Weights of a small transformer language model.
Training: 901M tokens, 13743 steps.
MLP neurons of a small language model. Each row is named by its layer, matrix (gate and up: input weights; down: output weights) and neuron, and shows model dimensions 80-207. Each number is 200 + 20 x the weight over its row's rms, rounded and kept within 0 to 999. A neuron's up and down rows have the sign that makes its largest values positive.
After each neuron's rows, "fires in" lists the words (lower case) most often at its 100 highest values on Wikipedia text that the model never trained on.

L8.gate889,182,222,216,195,155,214,207,190,201,205,195,198,229,209,228,171,227,220,206,232,233,210,173,202,228,200,211,195,197,173,233,200,198,197,186,221,205,201,180,183,211,225,184,159,193,202,184,204,226,180,193,232,181,197,210,170,178,217,170,204,236,208,242,229,213,152,179,207,199,226,169,221,212,172,226,176,202,193,225,234,198,177,199,212,219,182,203,186,222,212,198,253,175,203,192,180,233,198,192,206,228,193,170,242,214,209,209,220,199,174,206,162,172,218,181,216,191,206,190,212,196,204,199,213,209,192,223,204
L8.up889,207,208,225,224,166,222,179,188,224,197,195,197,200,216,202,218,215,194,181,226,194,201,200,202,227,212,224,217,208,213,202,178,204,219,184,189,214,213,195,260,169,193,233,179,188,203,162,187,210,189,185,218,213,233,218,220,192,213,194,172,213,229,235,197,223,186,152,209,184,227,215,238,187,221,223,174,197,206,237,231,198,173,197,178,163,217,204,226,201,248,231,235,210,196,221,173,187,203,201,208,232,236,191,230,233,168,229,222,173,187,225,208,167,203,223,183,203,240,165,207,174,191,181,216,219,179,209,218
L8.down889,183,186,202,189,238,166,185,183,176,204,178,194,183,220,177,185,206,231,185,180,162,194,205,186,212,196,163,183,207,234,180,205,207,203,200,219,186,205,244,198,205,192,194,177,199,207,210,178,206,188,217,145,182,189,167,217,215,195,165,192,213,168,217,226,183,217,188,222,238,227,183,183,189,188,217,190,172,180,187,186,211,201,178,219,216,163,221,183,229,216,173,168,242,197,200,220,235,250,195,183,210,197,190,245,199,223,185,223,185,205,121,196,205,217,208,174,186,178,200,203,178,196,204,224,217,175,166,201
fires in: "was", "is", "had"

L8.gate690,177,191,204,221,236,231,219,215,189,213,192,192,226,233,213,197,206,214,223,214,218,216,221,181,194,191,225,227,144,222,180,224,172,225,188,181,171,190,233,214,234,215,213,209,217,241,212,215,218,215,214,207,154,196,211,152,204,214,181,185,165,205,190,202,227,221,212,185,208,216,186,192,202,210,200,227,254,195,213,166,192,182,229,199,218,209,244,172,183,240,200,233,230,187,181,250,219,181,186,173,212,204,184,207,222,206,214,185,171,202,212,172,206,170,199,206,226,181,223,213,185,183,220,212,186,209,199,216
L8.up690,210,232,188,184,232,181,178,212,204,198,196,194,200,209,191,197,174,204,223,202,203,179,211,192,179,183,213,209,215,220,221,197,184,155,216,222,199,217,199,192,197,206,222,172,198,207,187,224,172,230,244,171,171,195,195,184,203,187,214,204,197,180,194,220,212,186,198,171,220,157,188,213,208,205,202,199,185,217,189,191,200,213,231,170,241,197,209,208,222,190,200,213,197,184,207,206,220,166,226,211,195,171,198,176,166,232,245,203,230,221,220,204,232,187,210,213,256,175,184,196,199,200,164,243,198,205,205,208
L8.down690,219,147,202,202,227,216,229,209,176,194,213,167,228,218,180,203,170,182,202,169,225,204,194,193,208,166,189,195,207,206,186,167,193,207,186,184,203,204,211,240,196,216,205,173,181,216,189,185,167,200,171,207,206,215,255,222,171,241,229,222,177,167,168,196,199,235,216,243,193,211,191,228,183,219,216,176,236,220,212,207,199,167,222,200,201,202,235,211,183,205,213,196,211,198,227,220,216,203,189,225,203,217,195,199,210,212,209,218,225,211,186,188,186,187,205,186,209,187,186,206,193,194,204,197,192,202,197,175
fires in: "a"

L4.gate820,170,183,186,208,212,211,184,204,189,184,211,236,196,175,212,199,165,210,201,231,195,195,205,213,169,181,236,221,206,177,193,166,205,174,197,206,182,200,209,238,246,187,191,188,198,191,202,204,204,176,202,195,206,170,171,192,200,204,207,174,201,200,169,225,219,186,199,194,210,187,195,223,182,174,204,200,232,211,204,218,204,178,202,201,203,179,196,186,177,190,181,213,211,196,210,197,221,201,152,224,208,229,202,166,223,193,200,183,222,173,180,212,187,166,213,187,224,218,208,221,208,201,180,191,223,223,203,222
L4.up820,214,212,187,188,208,202,162,200,203,185,188,182,214,162,183,212,232,201,238,204,227,208,231,194,214,196,223,212,162,207,168,208,204,200,226,240,209,167,148,200,187,185,178,238,223,183,185,202,186,215,187,195,223,213,207,215,173,193,206,163,178,206,224,232,198,215,185,224,171,165,201,206,175,243,228,202,200,179,204,220,191,204,159,216,201,189,201,192,184,163,214,204,199,178,201,215,195,212,225,169,188,171,183,213,192,220,206,197,172,183,178,198,166,197,173,222,184,203,184,166,178,216,201,199,183,173,224,222
L4.down820,164,212,225,227,271,200,218,162,213,247,198,214,210,243,172,206,180,190,204,226,194,198,188,220,176,184,213,191,238,192,204,194,172,198,212,207,183,181,219,217,211,205,234,190,214,190,206,210,222,171,175,179,168,184,197,211,199,222,181,219,200,211,177,189,220,195,195,173,222,195,191,214,172,199,151,192,214,191,174,197,208,193,208,214,206,209,210,192,213,225,197,208,186,196,201,173,176,218,204,190,230,209,227,223,213,213,187,174,233,208,177,195,212,191,204,191,198,226,224,218,210,171,200,236,222,185,199,212
fires in: "in", "by", "to", "over", "on"

L8.gate836,237,212,185,209,181,215,230,204,191,175,218,200,199,208,170,209,180,190,179,169,198,218,167,189,184,190,218,194,211,184,209,177,202,177,236,219,193,193,202,243,212,215,186,206,192,160,191,200,137,173,182,220,200,232,177,182,179,185,206,177,195,209,180,221,195,201,214,207,214,151,188,187,168,182,231,202,227,184,214,175,215,180,210,173,182,188,184,194,216,184,187,214,199,183,219,248,219,213,176,190,203,201,148,204,195,158,186,196,190,174,200,177,208,181,194,201,251,163,171,205,193,219,199,175,194,212,210,235
L8.up836,190,175,198,202,230,179,179,194,238,166,175,210,188,198,210,214,198,207,201,175,176,163,193,166,236,180,229,192,198,240,224,206,184,227,209,195,214,187,190,186,181,192,173,213,191,196,247,199,226,193,231,215,216,168,205,170,205,182,199,184,179,182,223,205,180,212,195,189,181,215,157,204,211,194,222,189,219,182,214,190,230,208,204,194,199,240,196,225,191,174,184,196,193,213,214,225,206,193,197,175,219,210,182,167,173,194,197,217,241,161,225,182,237,201,231,210,188,217,223,209,197,233,210,165,210,188,242,183
L8.down836,183,207,196,185,221,175,223,190,206,211,221,228,171,209,213,209,189,191,201,194,222,216,187,178,206,180,190,195,205,202,195,192,188,192,175,193,227,189,199,207,193,211,176,205,186,203,199,209,211,233,204,189,218,216,178,199,176,227,130,210,242,184,205,248,195,171,215,172,213,177,210,206,218,159,182,227,185,199,198,211,206,190,194,243,214,216,194,212,182,226,198,183,231,199,180,205,215,195,216,198,168,193,209,189,193,209,218,197,202,194,182,234,184,229,204,204,184,226,206,189,221,188,232,177,176,189,202,176
fires in: "to", "would"

L7.gate610,234,176,195,172,168,206,207,192,186,204,183,183,218,191,200,209,201,235,232,172,246,200,189,189,202,209,215,211,184,169,162,174,219,187,190,200,203,222,161,176,188,218,195,228,226,166,211,208,209,202,180,195,185,191,221,213,186,183,233,198,208,224,206,197,167,182,180,195,257,171,155,196,211,202,207,194,158,226,193,203,224,196,169,191,200,190,215,204,194,184,235,211,188,179,184,225,224,209,190,194,215,210,227,208,194,190,192,209,212,177,199,213,157,204,205,202,179,192,165,188,204,211,190,173,172,236,238,216
L7.up610,196,254,227,179,188,178,233,198,185,223,168,200,211,177,200,207,180,245,146,199,220,187,205,203,168,200,208,204,203,176,188,187,204,209,214,180,213,189,213,185,192,214,178,148,212,163,194,211,204,215,246,212,208,196,202,191,227,229,210,193,202,211,233,207,194,219,212,176,198,191,197,193,180,198,181,188,191,203,242,210,205,187,175,186,211,220,210,199,221,164,245,199,179,211,169,181,201,165,192,219,206,234,183,260,195,222,203,225,226,194,211,199,186,202,191,205,186,210,193,212,218,223,194,215,211,196,191,190
L7.down610,221,195,206,179,191,195,209,222,225,192,170,208,197,197,214,214,192,227,226,216,168,209,194,146,195,175,176,207,177,216,201,203,194,212,214,206,175,173,186,172,193,204,201,253,211,189,196,193,230,212,175,202,150,169,205,186,194,148,221,229,204,239,168,195,205,196,207,232,235,215,224,202,237,188,199,250,185,220,198,187,236,221,191,198,211,185,214,216,193,213,218,197,208,188,180,212,192,211,194,165,222,225,203,230,211,183,190,202,191,205,182,219,211,186,204,196,191,200,208,198,206,194,178,194,204,194,235,206
fires in: "an"

L4.gate934,234,195,232,193,156,193,221,213,201,187,161,201,175,189,222,239,170,164,205,180,189,226,184,205,191,215,223,184,199,212,201,212,187,183,174,192,193,190,217,233,209,229,185,196,209,198,247,219,203,223,174,205,225,158,219,180,189,168,233,206,219,179,190,172,188,194,207,213,208,207,188,218,195,189,226,196,240,207,188,162,214,204,189,185,202,208,177,193,187,213,212,210,184,194,217,224,194,200,212,192,201,188,186,209,224,191,208,212,236,212,202,226,189,199,212,201,179,205,193,231,179,202,204,168,202,185,207,217
L4.up934,209,241,211,233,188,177,186,214,222,223,246,213,221,222,206,195,210,181,212,230,215,181,206,176,210,199,217,222,231,169,181,225,178,176,194,196,211,210,187,217,205,200,241,198,198,174,177,195,230,218,201,178,190,178,180,199,217,192,165,210,182,217,215,209,217,199,177,221,217,194,218,210,149,197,230,236,184,194,245,228,187,165,209,213,178,215,205,208,212,195,231,191,198,244,169,199,180,232,214,219,214,185,227,175,206,190,202,208,203,174,201,230,207,212,226,238,233,219,164,182,182,207,230,215,207,176,203,180
L4.down934,195,178,164,207,192,190,210,186,191,218,213,222,208,215,174,215,212,223,202,192,152,208,203,214,184,199,237,182,204,223,198,186,202,187,185,159,238,184,182,183,196,200,181,230,209,186,194,188,224,196,177,229,207,195,200,213,189,195,209,234,180,210,208,186,210,195,153,192,215,191,163,201,198,190,213,204,177,198,178,169,227,200,225,208,237,196,222,189,233,196,178,191,185,195,227,166,206,191,172,197,199,199,135,184,194,188,181,169,206,228,220,195,172,212,196,214,232,190,233,212,175,214,213,201,193,194,207,200
fires in: "one", "1", "states", "and", "royal", "team"

L8.gate932,243,216,206,206,183,184,204,186,201,228,152,198,211,226,191,212,181,186,181,204,215,198,180,172,165,231,220,208,188,205,213,170,191,185,225,209,179,224,226,206,191,213,226,182,186,177,207,194,192,229,239,223,206,195,199,223,216,170,177,203,214,195,212,203,215,203,207,189,196,204,197,199,230,200,146,207,221,214,206,217,209,202,202,226,222,215,200,193,229,205,209,218,217,170,208,173,203,225,225,191,198,233,210,162,134,159,201,185,196,210,237,169,197,198,184,199,199,181,162,191,192,224,187,215,188,206,180,183
L8.up932,200,202,185,228,222,167,176,217,191,199,202,223,167,210,172,182,159,168,203,196,170,204,230,197,212,161,205,206,209,172,171,197,194,178,174,195,211,174,213,204,225,190,194,219,169,205,186,192,162,219,189,184,187,201,208,183,210,194,221,229,192,179,185,169,175,203,197,205,179,217,213,209,208,199,205,222,171,163,218,257,220,196,194,175,168,201,178,202,207,214,197,193,199,188,208,192,203,203,204,207,186,187,231,238,222,173,207,208,197,198,234,181,189,212,154,188,172,215,175,179,237,196,162,179,186,210,187,198
L8.down932,196,204,219,192,233,223,204,187,212,187,193,209,164,190,227,208,193,218,161,219,187,180,190,247,193,206,184,212,186,210,189,204,196,196,182,172,201,182,182,210,217,225,201,225,185,201,220,194,201,246,163,234,225,203,192,200,201,217,161,197,216,203,188,234,179,165,183,192,252,201,212,239,208,223,192,210,195,201,209,181,220,219,203,205,219,206,225,216,193,199,228,180,193,209,178,233,193,221,199,197,204,202,188,172,207,206,183,233,184,214,200,175,209,220,184,194,202,235,195,187,202,170,192,198,176,140,204,217
fires in: "since", "to", "during", "until", "before", "after"

L2.gate987,206,183,192,186,194,208,187,193,228,212,177,190,194,219,216,192,184,217,224,221,175,195,199,193,195,208,183,195,178,208,181,201,222,190,221,224,173,248,188,235,184,180,206,223,186,224,199,200,216,162,240,198,208,174,190,192,177,217,148,186,211,195,221,197,198,198,183,191,225,216,224,220,192,188,187,173,165,222,206,192,212,218,181,167,211,180,198,190,238,214,149,210,172,186,196,236,203,217,191,217,185,178,234,235,177,195,173,204,167,204,186,200,176,198,185,163,210,229,217,231,183,187,210,211,203,205,190,200
L2.up987,212,224,193,194,203,189,224,175,191,173,173,178,215,216,201,177,201,166,211,234,184,204,178,176,179,217,178,207,226,168,229,211,185,179,196,165,165,235,180,184,159,198,171,210,188,220,218,191,227,208,242,201,190,213,172,189,181,239,180,197,195,162,217,218,244,202,204,205,212,194,209,247,172,180,201,189,218,198,175,239,198,186,198,186,192,244,199,228,203,213,203,228,211,194,185,200,213,227,199,201,203,198,210,215,210,179,201,211,172,189,186,219,165,207,202,198,210,200,193,211,194,172,204,235,195,216,201,225
L2.down987,203,174,201,212,183,213,181,223,217,213,223,199,184,172,195,226,208,244,183,177,201,201,242,231,232,187,196,204,173,233,173,199,202,216,204,232,242,166,220,204,229,173,207,179,214,179,194,199,173,212,168,199,196,172,213,201,189,170,213,201,196,229,183,181,162,208,189,191,207,205,188,155,224,214,196,209,199,199,218,148,193,215,210,199,190,150,212,186,197,176,195,170,201,223,206,202,198,177,214,197,202,203,200,205,198,220,184,190,209,210,218,198,215,201,193,183,194,200,192,180,205,227,200,172,196,203,187,183
fires in: "such", "either", "votes", "mix", "directed", "ga"

L8.gate916,195,218,192,222,156,207,244,225,179,223,209,174,195,201,194,214,209,217,222,172,177,218,187,172,215,196,220,191,174,206,211,192,209,239,237,235,188,161,199,178,192,211,176,183,214,177,210,180,180,179,211,243,220,213,186,187,191,216,190,196,203,204,238,232,175,191,220,197,192,215,188,208,181,215,188,218,203,164,195,172,226,175,198,228,180,203,199,215,213,218,191,218,175,200,238,219,234,222,191,181,166,250,163,177,196,199,217,217,225,185,200,231,190,215,165,166,207,255,177,193,198,232,219,211,169,201,197,217
L8.up916,193,206,199,223,211,197,186,194,211,212,241,217,219,201,213,226,215,196,220,214,197,173,262,202,231,193,227,196,240,190,218,190,202,217,179,161,190,196,175,186,223,181,197,184,240,164,218,209,184,189,188,214,219,218,190,193,169,223,172,183,201,217,208,200,163,227,190,218,212,206,167,183,211,217,201,209,242,190,166,171,225,185,228,223,175,226,194,227,208,193,210,197,203,181,218,181,215,208,217,209,178,205,159,173,169,210,213,195,223,217,204,207,197,179,205,188,212,203,197,189,168,185,165,217,176,186,177,217
L8.down916,152,167,238,192,155,192,183,185,227,200,215,186,191,223,195,209,225,227,200,187,173,241,232,217,227,224,166,170,179,204,211,170,186,219,214,197,200,190,171,175,191,199,186,207,200,220,179,194,221,183,185,190,233,206,188,191,205,229,179,202,187,177,208,216,193,232,226,208,193,208,207,203,200,210,183,160,182,205,213,232,236,241,180,225,209,209,197,209,181,217,205,225,205,199,222,221,183,180,187,169,192,206,213,200,145,181,193,202,176,180,194,198,130,233,193,202,192,227,174,206,207,176,193,172,209,197,162,183
fires in: "to", "can", "be", "and"

L8.gate250,226,218,226,196,199,175,193,207,194,226,194,237,205,203,198,194,205,208,238,160,210,171,188,161,191,224,176,213,170,202,202,225,178,206,154,189,176,207,211,186,226,189,210,165,195,201,210,200,199,203,209,183,197,191,201,192,200,175,173,205,183,230,178,219,192,203,193,198,199,215,196,196,233,184,187,198,203,216,177,191,226,198,189,206,218,177,211,182,223,190,212,213,211,175,223,224,191,226,191,194,211,210,188,196,182,191,214,160,238,167,247,171,188,184,207,198,186,219,214,179,223,233,235,213,156,199,215,221
L8.up250,214,217,216,164,206,230,185,212,173,215,213,178,178,194,185,207,204,185,182,176,218,174,181,182,183,204,208,174,200,192,226,185,177,181,199,192,190,203,215,191,196,199,220,214,162,210,190,207,162,216,193,214,237,186,211,195,175,195,209,186,194,215,176,233,213,191,210,206,199,186,221,176,212,212,220,163,166,246,195,221,214,200,218,203,196,212,218,199,234,218,198,206,187,180,198,187,205,202,197,191,216,213,158,185,167,208,206,193,162,170,207,184,187,204,195,196,174,181,209,172,230,209,195,194,221,218,200,203
L8.down250,210,215,231,218,219,209,251,205,199,222,175,169,208,193,194,205,202,207,175,214,195,229,213,189,190,198,220,246,188,198,212,234,214,206,207,234,201,216,179,195,178,229,203,224,195,178,210,202,203,203,196,201,188,195,190,178,208,182,194,211,216,245,231,178,179,222,206,197,194,208,207,216,181,179,209,190,192,190,211,204,220,191,206,191,216,208,193,238,202,201,170,219,198,215,194,199,193,229,197,192,239,211,200,212,183,191,209,206,190,174,214,183,230,169,158,197,220,203,161,211,167,181,251,229,183,189,188,172
fires in: "the"

L8.gate397,194,203,186,197,174,187,171,230,206,184,190,218,176,200,225,213,233,201,166,180,213,230,207,189,231,248,219,200,186,180,213,186,222,191,165,168,199,220,192,171,185,181,200,216,210,220,188,164,229,215,186,190,194,193,202,245,213,188,170,216,209,198,187,183,207,162,195,226,219,209,163,188,219,189,205,182,195,206,200,237,220,207,176,218,186,216,250,191,203,175,221,208,191,176,204,197,224,177,195,211,179,220,200,183,211,193,217,177,243,225,219,234,182,224,164,196,205,210,235,211,203,195,196,212,191,211,211,239
L8.up397,157,172,206,183,205,212,200,190,205,188,171,194,219,217,187,194,194,230,181,185,204,201,189,179,239,183,187,194,198,202,207,203,176,185,173,202,175,207,238,195,176,169,179,205,177,222,199,213,219,197,240,183,201,174,212,200,185,209,205,177,152,191,205,183,195,183,237,231,209,179,185,200,211,191,195,176,180,220,201,203,220,206,192,212,242,196,190,205,206,155,218,217,165,198,206,211,234,168,167,208,248,213,190,184,161,189,246,188,206,204,182,241,172,227,190,219,181,198,194,176,187,223,235,194,159,207,176,174
L8.down397,160,187,224,192,187,213,191,170,216,197,212,219,210,193,180,227,223,204,244,235,177,183,213,214,210,200,220,219,190,191,218,182,180,235,232,186,207,211,186,207,214,213,204,170,212,223,199,208,182,197,217,192,223,224,167,187,177,189,214,225,203,162,170,177,205,181,203,185,195,217,219,203,196,255,238,191,236,202,205,197,222,233,201,217,139,196,192,220,215,204,201,181,179,197,202,237,163,215,160,205,179,167,235,186,187,192,201,172,197,196,216,174,241,198,204,188,213,265,221,225,214,232,178,202,207,195,200,228
fires in: "a"

L7.gate271,207,198,184,185,181,191,229,192,237,185,203,231,172,205,189,202,209,207,167,205,181,206,210,178,169,198,219,197,170,202,224,212,203,215,185,207,200,200,215,215,178,203,236,222,214,192,217,196,197,224,215,205,221,231,196,221,220,195,228,223,182,194,153,191,214,217,198,209,192,188,203,194,201,177,201,198,174,221,194,152,175,187,187,204,220,172,218,182,185,176,195,184,175,225,203,205,195,190,202,205,234,203,177,185,186,194,203,195,232,147,190,197,172,205,216,185,222,211,168,213,185,226,204,198,211,207,168,162
L7.up271,215,180,225,207,181,184,213,157,201,225,227,207,231,197,209,202,230,186,198,185,208,216,172,210,191,181,212,203,205,196,195,189,191,186,195,178,212,180,157,188,192,187,187,185,185,206,220,202,185,193,192,200,205,225,221,169,209,181,191,188,187,156,237,235,212,184,191,215,169,182,204,214,180,203,217,191,176,203,168,212,213,169,187,202,186,208,181,196,231,198,175,211,223,170,187,193,202,198,172,201,188,222,218,174,207,194,203,204,170,226,204,200,202,221,248,159,201,195,204,196,228,164,213,175,190,163,186,171
L7.down271,221,212,196,178,196,189,194,204,227,189,204,211,217,197,217,213,192,196,215,213,184,212,193,130,197,211,191,140,206,230,193,188,230,204,155,240,206,206,170,214,196,218,199,202,213,184,211,181,203,188,173,222,186,194,192,194,211,188,194,194,191,245,184,137,184,217,200,192,212,220,237,187,223,168,210,185,165,198,211,195,210,210,219,192,222,215,193,204,215,208,226,191,224,189,214,216,170,162,186,211,237,239,183,171,210,213,214,182,224,161,211,190,190,166,195,233,198,234,205,208,209,214,187,186,201,165,174,192
fires in: "to", "which", "would", "will", "should", "can"

L8.gate318,221,177,167,226,193,185,197,176,171,230,189,233,202,207,192,191,220,189,192,192,224,198,195,217,209,213,208,142,190,190,187,216,188,198,232,224,183,208,206,185,210,228,192,203,216,202,200,223,183,206,181,180,235,194,228,202,199,193,208,209,201,200,212,200,178,204,200,210,230,187,228,200,238,220,188,232,196,200,223,186,208,187,210,221,209,230,260,211,159,193,212,196,194,202,235,212,217,174,160,218,219,220,194,199,235,194,235,190,193,183,205,234,215,198,202,245,178,198,209,177,227,186,203,246,229,196,173,209
L8.up318,191,175,208,197,215,189,247,247,185,179,187,180,164,223,222,181,190,205,197,216,155,202,202,193,209,203,205,198,185,214,194,202,177,207,191,238,161,177,217,192,171,230,203,191,211,178,196,197,184,226,210,210,187,199,175,215,222,165,218,188,190,188,141,195,196,220,190,182,191,181,200,191,170,184,196,211,238,189,169,166,193,184,200,172,183,176,214,173,200,204,180,197,177,189,177,193,182,210,197,154,214,149,196,193,159,220,187,220,205,187,215,232,199,204,204,200,205,161,191,206,250,187,225,211,211,191,202,186
L8.down318,241,186,206,204,173,215,196,195,182,218,190,215,205,192,192,232,202,197,220,153,182,226,206,219,244,164,184,206,199,198,195,215,193,184,239,193,190,177,210,193,193,149,171,246,205,184,191,239,189,147,177,196,205,221,195,199,180,200,164,159,197,208,220,230,155,202,201,195,203,206,169,193,186,195,203,225,205,178,204,189,193,210,216,186,183,193,226,202,199,199,237,193,231,177,203,198,235,185,155,181,184,195,218,193,239,184,211,180,189,177,194,182,178,222,221,227,197,231,221,212,188,195,203,211,179,198,187,189
fires in: "his", "their", "its", "her", "film"

L2.gate562,205,203,195,206,182,192,210,217,198,217,215,189,232,207,244,187,205,199,211,207,193,203,197,208,198,194,160,223,181,205,209,203,184,180,204,196,170,191,209,192,193,201,192,204,207,182,219,157,217,232,193,220,210,156,206,220,189,184,191,223,174,214,213,213,191,203,177,238,244,194,208,217,206,222,207,183,184,202,227,179,194,180,178,234,236,219,202,145,217,195,216,244,207,201,236,187,204,238,169,205,174,224,165,198,215,177,236,203,192,194,197,229,203,193,191,223,210,215,245,179,188,162,203,210,197,172,197,225
L2.up562,195,202,217,213,190,217,228,228,207,193,192,216,191,185,238,190,229,190,220,207,190,179,189,213,204,174,180,202,188,197,216,171,198,236,185,187,161,199,195,144,158,211,198,240,201,161,199,165,210,214,185,200,224,210,193,209,204,184,213,205,151,174,187,183,213,205,183,223,237,180,214,205,191,198,193,189,191,202,212,164,178,162,184,256,221,225,174,154,213,224,186,194,202,201,241,191,209,205,164,175,185,159,203,185,226,179,191,229,166,228,206,227,194,191,218,204,186,223,214,168,205,169,197,196,211,197,199,221
L2.down562,196,204,204,234,207,207,204,191,200,197,205,197,198,207,190,192,207,212,189,179,173,195,212,280,167,204,164,199,219,189,215,206,187,207,181,203,203,176,218,182,174,193,222,239,195,197,202,254,230,189,171,186,212,213,178,203,198,180,215,199,202,190,227,176,229,197,231,194,243,196,195,195,217,195,212,203,222,200,213,164,183,222,212,225,214,219,224,196,205,221,159,185,229,201,194,192,201,204,193,174,177,194,238,193,223,206,185,218,189,219,186,198,183,167,216,188,168,193,208,160,204,198,224,214,205,200,202,217
fires in: "institute", "university", "museum", "college", "society", "school"

L7.gate951,193,232,205,201,150,152,195,191,207,212,206,154,174,227,204,237,163,219,202,213,209,204,184,179,216,197,227,234,200,195,242,216,205,181,183,158,190,204,186,203,174,185,202,224,219,178,182,188,191,199,220,219,230,206,196,226,213,171,206,169,215,231,202,191,179,201,157,221,173,181,173,198,192,218,229,209,194,202,230,203,186,171,198,238,205,206,212,215,189,202,227,222,162,177,198,186,196,188,198,223,189,235,215,177,158,203,187,209,188,184,200,204,204,240,222,189,236,232,205,245,188,166,173,183,173,219,213,188
L7.up951,185,212,228,187,242,167,209,195,184,218,208,183,197,239,207,228,174,214,197,191,170,212,187,212,186,183,226,187,205,170,234,189,210,181,199,197,178,198,203,163,181,221,199,179,180,240,188,190,183,198,210,204,209,203,204,207,198,212,192,198,177,206,178,185,197,216,167,176,226,180,204,193,177,181,204,207,200,216,193,202,225,174,229,205,199,158,221,200,168,210,181,169,218,205,217,185,200,225,188,193,219,221,204,213,187,170,202,176,179,174,195,163,190,196,184,203,224,176,202,199,211,229,211,214,228,192,203,187
L7.down951,218,206,174,207,194,172,191,231,192,211,183,246,184,199,226,197,222,198,205,219,209,222,193,116,188,210,195,200,212,241,180,174,188,215,201,225,178,196,215,209,197,208,182,212,184,185,179,200,208,185,183,212,197,187,240,188,184,180,169,202,195,160,215,211,211,189,190,183,192,228,184,166,197,205,195,182,162,175,190,185,228,223,184,204,178,188,199,197,223,227,240,178,216,186,199,213,184,204,184,221,189,187,191,196,211,204,217,206,183,204,212,202,191,225,198,180,230,174,221,171,150,180,215,220,205,217,183,209
fires in: "is", "of", "was", "www", "born"

L8.gate200,217,179,197,218,184,187,196,175,184,200,211,178,170,188,196,182,232,189,215,176,192,197,190,165,215,199,213,219,208,162,188,207,203,188,210,189,206,221,192,189,191,177,208,199,208,200,185,178,164,183,163,205,250,199,220,168,221,254,186,183,220,219,224,175,191,205,162,182,189,233,236,175,196,257,201,234,197,175,196,218,191,193,217,185,181,186,240,218,206,185,210,216,223,201,198,181,201,188,246,208,192,201,177,192,170,251,214,205,159,184,214,241,208,197,187,201,191,183,190,183,163,195,186,215,211,182,224,217
L8.up200,189,194,171,204,165,213,220,185,183,185,213,185,201,177,191,204,235,198,194,224,213,192,208,198,190,170,210,244,201,180,178,215,197,221,180,178,209,171,204,211,221,203,176,232,213,182,172,186,210,205,192,220,173,191,196,169,168,188,168,209,152,200,216,223,172,196,217,194,227,182,189,187,204,202,201,168,181,221,215,201,213,184,199,188,232,225,230,179,193,213,230,202,234,188,218,223,201,197,179,228,184,161,141,185,170,215,204,207,199,235,217,188,239,200,191,193,196,193,184,208,201,178,170,201,166,145,164,213
L8.down200,183,169,206,216,213,207,194,199,168,220,192,187,223,190,203,193,230,210,197,162,158,197,220,248,195,207,208,197,196,192,239,222,212,158,216,199,222,205,215,205,190,191,180,166,204,220,214,195,194,209,190,196,224,181,198,255,251,207,229,223,219,203,186,215,222,143,195,201,202,179,212,201,179,190,222,175,218,223,182,211,202,188,173,173,202,217,208,232,185,194,205,168,210,200,216,176,206,192,196,177,199,209,242,223,212,208,215,167,164,204,179,205,218,180,236,191,213,195,205,189,210,209,193,209,202,180,238,172
fires in: "s", "c", "a", "d"

L8.gate366,189,212,221,189,191,229,220,213,196,168,204,202,174,174,165,210,185,207,215,167,188,204,229,196,215,181,213,215,198,211,217,195,187,159,224,187,213,188,199,198,211,224,228,210,195,174,227,222,196,220,209,200,188,202,177,216,255,175,183,191,226,177,213,189,178,199,190,207,193,207,221,187,155,187,205,208,208,221,216,212,212,169,240,231,180,196,158,217,175,188,210,186,168,224,182,211,172,175,187,199,233,191,185,212,211,183,248,191,231,197,200,244,202,220,223,186,211,207,172,240,224,211,191,197,201,189,239,227
L8.up366,202,214,162,205,212,215,210,211,208,175,182,185,169,229,172,201,192,191,205,181,205,191,188,177,168,199,191,185,206,185,215,190,184,182,196,193,210,212,203,215,214,202,191,166,206,144,196,172,155,213,189,225,201,203,226,209,195,203,213,235,191,186,199,209,196,186,223,168,211,214,214,173,180,200,162,194,216,198,175,210,229,185,194,196,200,189,243,187,222,249,232,195,220,206,193,169,214,196,225,225,198,184,181,206,187,181,238,175,248,209,232,223,227,176,204,207,204,187,224,197,205,183,198,185,232,203,188,225
L8.down366,185,212,206,189,231,185,190,181,191,201,230,163,188,218,202,214,205,225,207,203,176,162,199,219,201,216,227,182,186,196,185,196,197,193,213,228,188,218,185,188,197,203,211,189,183,204,189,222,214,208,180,188,228,202,197,184,211,222,206,204,168,201,228,199,200,191,183,208,210,184,204,197,205,203,244,189,174,225,222,181,199,209,173,210,179,199,192,189,231,196,161,222,207,173,220,189,214,183,183,175,203,209,196,189,209,146,211,197,196,214,172,192,207,188,227,178,215,195,205,172,207,219,202,174,202,167,198,184
fires in: "a", "to", "an", "ensure"